Weights of a small GPT-style language model, trained from scratch on English Wikipedia.
Size: 10 layers, width 768, MLP 3072 squared ReLU, vocabulary 8192, 71.6M parameters.
Architecture: RMSNorm before each block, normalized queries and keys.
Training: a variant of Muon for these matrices, 522M tokens, 7969 steps.
MLP neurons of a small language model. Each row is named by its layer, matrix (up: input weights; down: output weights) and neuron, and shows model dimensions 544-639. Each number is 50 + 15 x the weight over its row's rms, rounded and kept within 0 to 99.
A block is one neuron, or neurons of one layer that tend to fire together. Before each block is what it responds to, as a language model described it from the Wikipedia text at the highest values.

Responds to: Proper-name word endings
L5.up94:27 57 70 55 49 46 59 49 54 46 57 44 54 52 25 39 45 37 50 42 33 57 37 61 16 47 49 29 43 59 66 34 68 80 55 45 43 69 41 56 69 54 48 50 65 59 49 28 57 43 57 42 39 49 52 49 33 95 40 49 60 32 56 58 45 62 73 63 16 24 71 14 27 42 44 34 45 79 29 34 66 27 00 43 45 43 25 72 69 20 25 11 46 45 57 66
L5.down94:59 44 48 49 39 58 32 37 36 57 63 68 46 59 45 68 50 31 52 71 52 48 42 65 33 44 69 69 31 13 51 54 53 46 55 09 44 67 48 57 34 56 44 34 55 57 31 62 66 35 42 54 45 63 39 65 54 60 63 09 33 36 19 51 44 28 47 46 57 44 05 56 28 42 28 41 72 41 81 75 50 32 51 53 69 47 49 33 74 70 52 45 69 56 52 54
L5.up1337:51 17 75 49 48 33 43 45 27 54 29 60 37 58 67 55 58 70 27 51 49 34 33 45 57 72 59 59 55 38 82 20 72 29 47 42 46 60 00 41 32 83 52 64 35 61 44 37 60 56 48 47 79 70 59 43 36 67 41 52 63 23 55 69 34 38 60 46 58 61 66 23 58 36 38 34 52 65 59 63 56 45 37 74 68 62 46 38 49 41 45 41 37 42 46 73
L5.down1337:73 42 67 47 61 45 47 29 50 55 46 57 39 64 53 65 62 28 40 40 46 33 58 31 26 55 24 56 24 33 52 58 65 50 62 64 41 68 49 63 51 57 70 36 54 28 16 52 49 62 53 61 25 46 63 43 37 46 33 30 47 40 44 54 47 62 55 61 61 53 58 64 47 44 27 49 28 45 56 61 37 59 34 56 20 42 63 47 32 28 38 53 69 47 43 23
L5.up1493:65 48 74 55 64 54 37 73 32 58 53 31 34 49 75 43 63 48 57 53 17 66 44 39 45 63 41 38 37 62 70 68 42 60 38 59 48 52 30 60 37 63 75 34 53 47 61 44 57 58 65 42 58 62 53 41 42 75 68 37 63 38 58 35 38 66 34 84 22 42 19 33 44 18 44 63 57 53 53 70 35 43 73 44 56 38 57 58 47 40 60 66 72 52 74 45
L5.down1493:60 63 56 91 40 36 52 35 43 33 51 60 04 51 55 49 46 50 35 32 44 28 43 20 50 47 59 52 52 47 29 32 25 53 75 51 58 69 39 33 64 78 32 34 69 36 49 33 54 49 53 45 23 41 52 52 45 77 76 53 60 58 50 48 35 54 37 51 42 60 13 33 20 45 58 52 50 64 68 43 24 57 75 58 55 43 59 54 52 34 55 35 59 44 65 80
L5.up1726:33 80 48 26 57 30 69 69 50 50 75 34 25 63 35 53 57 41 54 60 35 73 67 53 37 69 53 60 74 76 39 48 51 52 52 60 40 37 48 52 69 54 65 36 45 31 62 25 51 48 71 40 60 57 63 61 50 66 54 54 76 61 50 55 51 63 45 80 69 53 48 31 48 50 80 38 65 34 44 61 39 28 29 32 67 49 66 39 56 36 29 30 63 74 57 58
L5.down1726:94 55 51 62 62 64 36 16 48 49 40 71 45 54 46 51 36 39 60 52 37 53 30 43 99 43 44 35 44 44 53 35 48 86 55 56 67 60 63 57 36 74 44 49 46 77 38 16 48 53 31 40 58 79 51 59 39 63 54 56 75 62 41 27 20 54 28 72 44 32 42 42 63 36 84 56 52 46 65 70 31 36 86 57 38 56 56 45 64 80 75 60 74 56 75 57

Responds to: Mid-word piece after initial letter
L5.up352:72 91 18 44 53 56 24 45 35 48 56 37 53 46 43 53 42 60 46 71 61 65 50 46 69 59 44 30 45 32 52 59 34 23 30 21 54 41 46 62 49 59 47 30 64 90 58 64 69 66 59 60 35 65 60 24 54 55 70 57 23 68 70 28 38 74 36 82 53 49 67 57 36 23 22 47 36 78 32 65 54 59 46 45 46 28 48 50 36 35 31 58 56 35 55 57
L5.down352:33 37 70 68 51 51 49 41 42 55 67 72 35 62 33 55 64 44 55 31 62 54 22 66 34 55 49 36 24 34 46 75 43 48 62 64 39 46 52 49 31 68 68 59 42 35 68 59 22 57 48 45 54 46 63 70 68 76 27 26 86 36 47 42 40 34 45 33 72 51 47 43 51 48 33 16 51 68 57 68 52 25 22 23 59 64 36 40 87 68 40 73 34 60 61 34
L5.up514:47 57 51 22 54 61 46 43 27 70 45 39 49 32 29 59 61 16 23 47 37 04 75 80 92 63 60 65 32 57 54 38 68 55 31 62 71 27 37 36 40 59 55 54 60 43 67 59 46 60 44 90 35 57 42 48 49 59 43 32 40 77 59 60 44 28 41 63 41 47 46 80 50 64 53 38 57 42 62 53 19 49 72 74 34 69 24 52 66 64 68 50 32 48 55 58
L5.down514:52 43 50 31 45 57 55 60 46 30 52 69 63 58 50 50 42 40 48 57 39 43 60 73 53 52 63 49 39 82 56 18 45 63 38 37 37 71 49 51 44 65 58 66 71 24 33 83 30 65 54 59 72 27 41 71 48 43 63 14 23 54 32 37 53 53 27 32 33 73 21 61 48 75 57 52 77 60 32 44 55 37 53 08 26 37 49 46 30 50 49 39 55 54 37 42
L5.up1320:86 33 75 50 53 68 48 40 70 44 49 39 35 57 28 55 46 48 41 36 49 59 50 65 68 32 70 68 63 61 51 49 56 94 49 26 62 42 44 47 44 46 26 35 64 21 68 68 53 77 55 57 29 70 42 43 23 36 48 39 70 52 86 66 51 44 66 49 58 37 45 65 51 56 29 32 38 50 27 44 51 64 53 48 39 65 51 63 70 58 41 52 80 48 26 52
L5.down1320:49 30 57 45 41 68 60 30 70 75 56 51 40 57 54 39 52 62 56 68 74 79 59 54 79 51 60 42 34 38 49 63 40 43 62 29 49 35 60 74 64 55 29 48 33 38 76 42 81 71 60 44 47 41 39 61 26 18 44 64 44 62 54 63 36 24 29 48 41 49 33 36 56 48 32 63 23 36 36 46 24 32 17 73 67 44 56 62 48 65 43 66 64 65 42 58
L5.up1889:29 48 67 64 15 73 51 26 54 42 28 49 56 47 22 39 77 37 33 69 30 33 40 49 39 51 57 56 52 61 46 80 44 39 50 76 32 45 46 47 45 37 30 54 63 64 42 73 57 43 48 69 63 33 55 58 54 58 44 56 35 65 35 47 52 49 48 49 43 55 42 45 46 28 28 48 64 83 66 40 65 54 29 62 65 71 55 37 65 65 59 50 47 48 50 65
L5.down1889:23 50 28 59 47 99 39 65 68 32 58 68 40 00 83 51 49 47 67 15 60 62 34 51 63 23 63 71 54 19 76 38 46 47 49 36 87 42 68 51 42 28 42 82 67 42 26 63 18 62 43 61 61 49 54 42 48 38 43 38 46 45 46 36 63 43 26 54 48 61 52 29 78 38 58 40 47 54 78 53 41 49 24 35 54 62 59 58 27 50 59 31 40 55 55 48

Responds to: Word-completing subword pieces
L3.up47:41 51 71 67 63 55 39 51 52 69 39 49 27 25 72 54 41 32 46 58 41 57 60 78 58 37 52 55 31 50 51 40 22 44 50 29 64 53 30 56 42 42 59 50 38 55 72 79 23 68 54 61 54 64 54 77 45 71 62 58 55 45 61 48 56 68 54 71 51 40 71 59 39 61 44 27 59 42 39 52 65 60 46 32 38 25 61 22 31 67 58 46 53 26 58 46
L3.down47:43 54 49 50 56 77 26 50 45 48 58 49 60 23 37 40 52 53 42 57 39 44 47 65 48 36 38 41 30 47 23 64 43 79 37 38 56 50 35 48 47 57 19 57 61 46 30 46 49 49 55 28 28 45 22 66 48 82 30 36 65 27 33 54 46 55 44 87 51 19 34 46 59 51 74 41 65 44 24 33 42 42 45 40 80 34 51 36 49 60 64 49 59 37 41 55
L3.up1457:25 74 44 52 40 32 38 68 51 76 55 40 62 45 60 53 48 50 23 65 49 36 54 53 69 31 34 53 69 41 21 54 42 39 72 23 37 66 67 45 40 77 55 37 44 33 13 49 51 47 62 44 63 50 72 49 32 61 44 50 66 64 51 38 52 35 66 60 51 24 58 44 49 58 33 55 55 61 27 39 43 35 62 44 23 77 46 53 44 26 40 65 55 51 56 30
L3.down1457:37 57 43 37 38 52 29 24 36 74 89 36 37 48 26 35 58 54 58 40 48 37 40 21 56 93 43 14 18 41 32 73 57 43 34 40 57 57 29 61 51 46 58 43 63 50 13 55 43 19 83 48 59 55 21 28 52 62 05 59 62 56 35 43 43 50 80 49 54 34 39 48 49 43 28 74 50 59 44 24 20 56 54 62 65 46 63 51 50 47 64 46 55 61 58 32
L3.up2727:53 48 57 49 59 34 24 85 56 56 39 51 73 32 50 44 55 34 21 65 51 60 16 45 66 40 58 44 44 40 56 55 11 47 48 26 12 58 50 52 91 57 38 51 11 39 37 65 62 33 44 49 19 22 14 36 47 68 38 37 55 68 31 53 33 65 48 65 86 33 52 53 80 51 13 48 66 49 63 73 22 36 45 59 27 39 41 51 54 37 59 49 61 37 56 30
L3.down2727:67 67 53 60 68 56 43 63 36 76 38 50 68 27 59 39 34 52 21 37 48 68 75 50 55 51 68 30 34 51 51 36 40 43 54 59 49 60 42 60 62 48 40 44 56 30 53 92 40 30 45 51 43 55 47 27 37 77 41 64 80 67 51 25 29 68 49 61 48 46 51 33 36 54 50 49 56 45 54 84 69 45 38 54 44 17 53 53 25 81 60 43 67 42 36 46
L3.up2842:72 46 44 42 61 61 49 32 41 68 44 32 88 28 72 44 49 35 41 33 60 70 38 46 83 15 51 55 35 33 51 73 63 50 40 41 67 47 21 62 56 59 38 29 58 57 61 58 79 58 45 41 44 32 56 43 47 30 49 48 74 68 67 45 41 37 52 49 55 50 30 57 85 56 59 49 49 25 63 46 50 29 62 69 57 50 59 42 63 39 45 60 44 38 61 38
L3.down2842:58 46 56 71 53 52 36 17 45 62 49 33 67 19 63 35 71 38 75 42 67 85 77 52 62 32 34 35 62 55 55 72 67 42 42 60 53 53 31 33 49 58 58 33 57 66 41 50 37 44 63 50 31 62 76 69 67 63 42 42 32 77 27 43 28 40 64 62 46 34 36 43 70 33 36 49 30 43 66 43 46 66 32 60 44 53 37 39 54 15 48 38 25 51 34 53

Responds to: City name completions
L2.up59:46 39 61 57 41 47 85 70 42 49 27 28 27 51 54 49 47 21 72 54 39 68 69 64 46 30 46 75 44 51 67 71 36 36 59 68 55 37 29 51 68 44 30 49 56 64 39 28 58 67 94 52 67 45 48 50 49 45 51 66 45 41 55 35 50 48 46 73 46 41 09 45 20 36 34 61 53 61 32 41 48 41 26 35 88 42 43 35 32 45 60 61 83 35 46 55
L2.down59:43 71 50 48 31 34 64 46 57 32 42 35 54 75 70 36 38 33 63 45 03 76 43 47 43 28 62 41 24 55 55 47 58 52 75 22 37 46 29 45 43 56 60 15 81 83 45 55 45 21 60 61 21 32 49 44 53 40 47 55 40 31 54 29 51 59 54 51 70 41 36 42 60 69 69 68 41 59 48 60 37 30 43 21 63 64 51 57 52 57 55 59 58 53 73 70

Responds to: Tournament stage words
L2.up2556:36 55 48 64 57 53 37 05 36 59 29 12 28 49 65 65 37 71 35 31 37 68 55 72 51 67 56 55 42 50 37 77 21 64 62 56 51 77 60 22 54 35 52 47 34 52 47 82 46 61 58 39 49 52 40 73 62 59 73 52 44 65 37 36 43 74 88 82 38 37 33 45 35 30 36 52 44 41 35 39 40 57 42 45 39 40 65 48 49 49 14 45 37 52 66 35
L2.down2556:58 57 52 71 41 57 62 30 36 60 24 38 19 57 59 63 25 40 44 51 40 61 31 62 51 52 57 56 00 59 47 39 28 43 51 53 31 66 43 48 49 61 47 62 45 67 17 45 27 56 22 49 59 51 39 43 50 48 59 31 65 81 53 41 48 49 61 52 53 36 26 58 38 31 46 04 35 39 57 36 43 41 55 46 37 38 51 51 46 59 40 37 26 37 28 42

Responds to: Table header cells
L3.up432:37 56 36 61 43 58 50 65 48 55 78 52 74 68 66 41 53 30 54 57 53 47 51 60 67 24 24 57 60 45 74 42 40 43 30 56 33 33 74 59 51 49 23 80 40 29 66 51 50 32 36 38 44 39 45 62 17 74 48 54 19 54 55 45 46 35 27 37 55 29 57 30 26 64 48 42 67 49 26 53 41 34 57 67 61 45 79 56 40 38 48 67 37 56 73 74
L3.down432:64 47 59 29 47 32 59 37 50 43 59 37 73 80 30 27 46 62 68 31 42 44 58 33 58 50 37 64 46 29 77 58 41 31 11 37 46 42 58 34 66 27 50 49 20 47 47 27 57 24 53 49 28 56 59 50 54 25 68 43 44 40 43 41 42 88 33 76 57 47 75 56 34 77 55 46 68 50 49 21 53 68 32 47 61 87 55 45 56 44 50 30 50 85 35 77
L3.up1151:21 54 56 48 39 64 25 45 59 55 56 45 42 76 79 47 43 63 50 51 39 68 60 50 45 50 51 43 45 46 54 27 66 68 71 35 31 49 59 66 55 60 43 27 68 77 62 65 48 35 30 38 37 27 45 78 39 64 57 31 16 44 54 45 68 43 61 42 46 52 40 71 47 50 38 43 46 52 53 47 36 15 57 73 54 18 39 59 48 57 71 64 25 54 76 39
L3.down1151:51 48 46 36 40 78 50 44 38 56 58 57 61 18 48 42 47 93 44 46 61 46 55 47 58 34 41 49 29 44 36 43 40 62 72 41 56 78 50 61 68 56 43 35 41 25 29 45 76 38 29 44 56 49 66 70 46 42 42 29 38 64 29 54 34 61 36 42 50 28 42 90 25 56 40 72 70 50 37 38 38 39 63 61 56 56 44 50 32 41 35 35 26 42 55 54
L3.up1891:35 47 22 57 75 86 55 66 61 61 57 88 41 71 57 49 48 41 41 65 70 33 72 57 66 51 54 55 60 57 81 82 52 63 77 43 39 68 46 57 42 52 46 61 68 49 53 30 47 76 36 41 47 37 30 65 36 45 84 41 32 57 66 44 67 31 51 68 45 60 36 41 36 41 53 53 23 86 22 31 33 50 44 32 67 24 45 80 53 57 68 68 40 57 33 34
L3.down1891:61 19 32 33 59 63 57 72 45 64 42 42 49 64 52 53 48 47 76 64 52 41 42 70 72 28 75 46 48 42 78 32 56 59 61 53 54 21 65 51 31 30 67 36 48 47 55 53 35 56 44 29 61 44 55 26 58 40 66 46 35 50 52 32 50 62 53 32 45 35 61 23 37 44 43 65 31 14 49 44 45 37 58 46 53 55 45 48 36 63 42 71 55 54 67 58
L3.up2239:42 30 44 20 37 68 37 79 43 52 43 28 48 34 38 53 76 47 61 44 74 50 52 24 69 51 47 47 43 45 15 66 65 51 67 67 51 67 36 66 56 39 67 32 46 73 80 49 64 47 53 63 42 57 59 71 48 64 55 48 57 41 66 55 34 53 52 43 65 25 47 33 33 39 49 36 57 81 56 54 57 39 24 56 51 34 55 64 60 69 58 59 43 52 55 52
L3.down2239:52 37 29 10 30 66 55 26 41 46 53 65 76 51 32 40 63 63 60 54 74 69 70 60 71 16 41 63 62 27 32 49 30 76 36 44 49 42 56 66 34 38 47 60 56 37 60 54 54 44 10 37 43 40 73 52 26 52 68 47 53 55 61 39 55 67 45 53 75 30 51 57 72 60 69 26 76 59 33 48 53 43 47 54 66 52 43 26 66 53 55 57 50 45 50 50

Responds to: Subword "al" fragments
L2.up2299:74 37 67 46 53 72 57 30 48 63 42 48 44 77 28 28 43 37 40 55 61 45 32 36 45 64 28 58 51 74 60 66 62 46 47 76 64 27 23 55 77 23 58 39 27 48 49 50 65 88 29 69 53 60 71 85 64 58 46 48 42 33 79 46 67 41 30 59 42 16 61 69 53 37 58 49 57 41 67 63 44 74 52 61 32 54 61 71 65 76 31 58 70 20 69 11
L2.down2299:47 50 48 45 45 47 43 39 33 58 66 54 36 58 51 35 54 52 44 49 67 40 64 35 34 51 38 26 55 73 52 47 61 49 65 54 47 41 17 47 84 43 75 38 26 48 51 78 59 65 60 80 36 79 56 87 61 68 35 41 66 53 59 46 46 34 52 55 46 43 56 49 73 35 47 22 55 57 65 65 56 57 80 46 53 77 67 48 79 53 45 62 54 18 63 36

Responds to: Place-name final pieces
L3.up377:51 24 33 58 77 47 58 56 58 34 72 25 52 27 67 50 50 56 41 36 58 51 58 56 47 40 36 60 56 80 75 81 44 25 59 58 43 61 60 54 43 53 79 56 56 29 41 59 64 48 66 22 50 43 66 47 39 65 65 44 58 53 44 83 33 73 33 56 52 70 61 63 72 41 77 50 37 46 41 50 55 48 30 51 40 54 50 53 72 44 45 66 40 60 39 52
L3.down377:71 69 37 46 27 51 53 80 53 50 11 62 53 29 56 59 34 71 34 63 46 42 24 21 39 84 89 34 43 70 56 35 47 57 77 53 60 57 47 34 56 76 60 68 86 38 50 70 22 36 45 48 68 43 22 41 68 59 55 62 40 69 54 60 64 42 58 45 58 46 44 54 54 45 47 40 31 27 60 55 58 46 56 48 75 49 46 29 61 55 45 58 78 42 90 35
L3.up776:64 44 39 42 57 39 46 53 39 78 64 24 60 54 45 47 27 52 43 87 46 73 64 07 24 45 59 34 36 40 50 38 45 67 19 33 38 56 51 55 60 76 72 46 47 57 68 50 38 66 52 40 32 57 39 33 77 32 58 53 31 21 49 39 60 85 43 69 43 65 67 51 25 37 54 41 36 68 46 38 73 60 36 53 52 38 68 52 59 76 56 55 23 69 29 21
L3.down776:46 59 47 43 49 39 34 43 39 42 44 67 50 45 70 46 36 37 66 58 37 60 39 60 34 47 45 52 39 06 42 22 27 55 75 49 69 59 56 36 75 83 45 61 79 35 15 36 46 72 36 48 28 50 34 64 55 66 54 25 30 32 33 24 56 46 52 55 63 56 68 37 38 39 78 41 38 29 49 55 62 42 47 35 42 69 51 59 50 61 81 29 52 58 52 50
L3.up829:39 50 41 54 60 36 50 57 26 37 24 17 44 50 30 58 31 45 33 68 34 46 37 69 50 43 46 44 44 60 72 58 65 58 63 61 56 59 31 58 62 92 81 44 36 62 68 31 48 31 68 26 42 24 52 52 46 50 52 51 53 37 60 44 36 76 40 36 60 60 36 53 29 59 55 37 21 58 22 48 58 60 16 63 42 40 61 20 39 51 70 58 48 99 49 53
L3.down829:58 79 43 70 42 60 73 43 50 47 37 57 41 68 77 40 38 30 62 43 12 49 53 46 28 38 54 64 22 60 52 52 48 67 71 46 45 77 37 29 71 80 46 41 37 52 19 42 27 32 56 53 32 44 66 47 64 67 37 11 57 55 41 62 47 43 58 56 47 42 41 48 52 48 59 63 44 29 42 45 53 27 57 67 30 36 55 72 39 64 47 46 58 17 37 44
L3.up2465:42 37 49 43 64 50 53 37 16 28 62 48 44 54 38 41 32 43 71 43 51 82 52 36 38 68 70 52 50 36 49 65 83 63 46 48 63 45 74 50 52 72 57 63 70 56 49 41 52 41 61 47 50 36 56 52 38 33 27 57 64 55 03 91 49 63 34 24 52 71 52 73 58 59 45 56 39 28 51 48 65 50 29 42 63 43 62 32 40 55 37 37 36 49 45 15
L3.down2465:63 40 20 65 27 46 48 37 34 43 52 32 73 52 59 22 49 61 58 37 42 80 42 45 52 56 69 62 44 53 59 32 31 57 72 45 58 55 50 56 77 55 35 67 62 50 57 26 51 65 63 12 81 57 30 49 70 46 41 55 58 64 57 81 30 42 36 36 73 50 79 44 63 42 39 63 35 42 60 31 71 57 48 59 66 40 56 52 46 75 41 41 77 63 68 65